From a checkpoint of a small transformer trained on Wikipedia: no biases in attention or MLP, 15861 steps.
MLP neurons of a small language model. Each row is named by its layer, matrix (gate and up: input weights) and neuron, and shows model dimensions 96-191. Each number is 128 + 32 x the weight over its row's rms, rounded and kept within 0 to 255. Numbers have three digits each. A neuron's up and down rows have the sign that makes its largest values positive.
After each neuron's rows, "fires after" lists the tokens most often just before its 100 highest values on Wikipedia text that the model never trained on; "fires on" lists the tokens most often at its 100 highest values on Wikipedia text that the model never trained on.

L7.gate298:153115076157164096128120114109094147099080147095170130142133172126156109198104174145180135136125093156061123139147193174146127182108151102086139162156116084166143114130104110163126167121113100101114075142117120096088159137061158091112157164143132089111097122103158098166101156111110114186
L7.up298:085116159134102065106117135106123059102197152143200086197115110114174105219137124157106120107126105155076158105175129130129124164133154106083137140166172108120133124112136085156107161182097109142104137090149112127148169163054075112133105121134094117105150155086207100152129098098150087110
fires after: "\n"
fires on: "\n"

L7.gate142:104096126115172138104125102176120151132141092141136121155068103135110136107152147156150146126134060136052120162157129161149161154154139115111092124138160139100095154200070178119094150102129162175138148090124137097126078082125121141179154194107098179128136105076082146142045177087102131107
L7.up142:129147184078129089156110139125093157157107112097091150127075141188136150115100158157146131093100137110107096069093076153171095100105216119177126156176129132176101105105164082183127115108127113133088094067107173136140076100116171112089108161115070115067155113142134104144095198106074187143
fires after: "\n"
fires on: "\n", ",", "."

L10.gate253:148102173123146137179071101141086119106117088150159118128070085136126141130139189091084206177111097093098138182088126087137179139153089092156160150130088156161131089172099147142143107138191129112082109118165052149157129154095091086146106132108123094150138208164152138104136122170164156089
L10.up253:068171119118095081105157097167162124172133113158078106174105178151108147107177106149171169173157091147124139151070086119088085142076133093161092150144097150120152162180162148126137156150188208160138121083146105110147170180076090128099111147116145126091133129083147124156153135125077158189
fires after: "\n"
fires on: "\n", "j"

L8.gate269:113148166162105132111134135156105195180129101098146183138129087103115147135101156151110133081075042133135116146155125106113158140101074095088225118168099151186106130128133162133126081127109117147177104080112105141114177088185154145129150171151134143170101055169159110199115153120122151127
L8.up269:159079179144136097079129176159168062140181131128086094162097104158128146095144098138092166147090115106102138196240180171155121168118095146147162083132125104169186113154163112096121170123116162087137108090086121104169090096132143106121113165135132189100130150071137080113108149174130143132
fires after: "\n"
fires on: "\n", "it", " However"

L9.gate99:131107155094167147133104117146120175119166085025151156110094116125079131186089130175116146144104125173123165133149143121087122127172134117112143091137145161141137195143141140051223113172158089146129069152087067155129150121093127104119170120111099125083155122163115041111120170102094144106
L9.up99:129128123070176130090133096140114097153129128091154100103088174175121140107131120126112151142101148185140168153154096158131124128095177131107114106193049148115163153082137185113151099173105085148121160146118163119149145160086196150137117129143124070047130123117111183078085117144150125095
fires after: "\n"
fires on: "\n"

L9.gate40:111096105130105111101097091155128129168117137141133096146125092127158105105126150130078184091122101132145161170092163139186202115141103152168151120145131133079199136181168150135146100101111104136066172130115126185127092147110150105114086165149107064137119217146152140131119059087144104071
L9.up40:111126105167116115076119132104121153203133124093089080152133122167183122151156214124178120170079103137123131151108156142119087132134144091119136155124093114170142149144097114101246121135106169137114132115064138164105199111112140141115127135120068142127171107157163142119079120180130175173
fires after: "\n"
fires on: "==", "-"

L9.gate246:086159151148190107155110141095088136129146117078194120167118115143128129172174121161072147155066120146181140103155070150070132099144140065052155081074148125115098133127172141163169096170064165129123102122178119107129166150125177116169181162152114126114153141079157187154094134116183128089
L9.up246:192115091125193108115108091155153127100164128100112153092139130131129204192096109172187109152068116191080117123134147100179102135098128143127124132202127127080175118121089132118142095137156111101083088077092072130112136153087157130114129091158181098107139186167149163135134122113131098109
fires after: "\n"
fires on: "\n"

L9.gate274:157125129099128134094150124125099112151107113070176129114095100113157156163031089178118144183081134133142173170161071155092142144119145129110200140142128133135159141120141153173118134121154107129147090102115076080101137172135126137130132131107105183117136149101135143117106099061139086088
L9.up274:180133125120191136134130125181094106130118158053168190071092141131124114161107123177101100204112145138075194153168089185091134073099114114128174129116113158169139128095161102144127109139114144131135085133208094144125116127154173105152124131107075147122154168093131088110078079053086177065
fires after: "\n"
fires on: "\n"

L8.gate94:154133126081110140050120113147167134151116119089135169147125126119120044179098138133129123105066115168136144172101075164123076117139134114108167155203124119087158166106176132116170091098058097116081108131167110130129146040107146107146164151111122094169129145113182112154079131142118152113
L8.up94:131146145097186136117114120078087130170122100044145127124100155150110185160092128141104151118094174179120097121135133154157089156154180121127157106137130117124125189135107155126119142108136131144061043104172071110136127155105184123145142146145112123128149130108163179090146156128106107087
fires after: "\n", "-"
fires on: "\n", " Website"

L2.gate208:126120115117148140127132183170135128161148111150151183119172092112097180142134100114157106181177184112100089127170129101142122154133147162074147150128076178178058185064099111131127105152160103082134156133110111088163090158129118098120165098120094203108163115077162141185101141154098127077
L2.up208:139073117132147146085107163112165115105162115155137155105127142165108128051152138064121132222102180095114133130106101126127094148128147171076162099117085138109102099066095140070152106132128145128142181125122153137123111085140160137085159103081105119109168146120127156113101090138107151074
fires after: "."
fires on: "8", "7", "5", "9", "3", "4"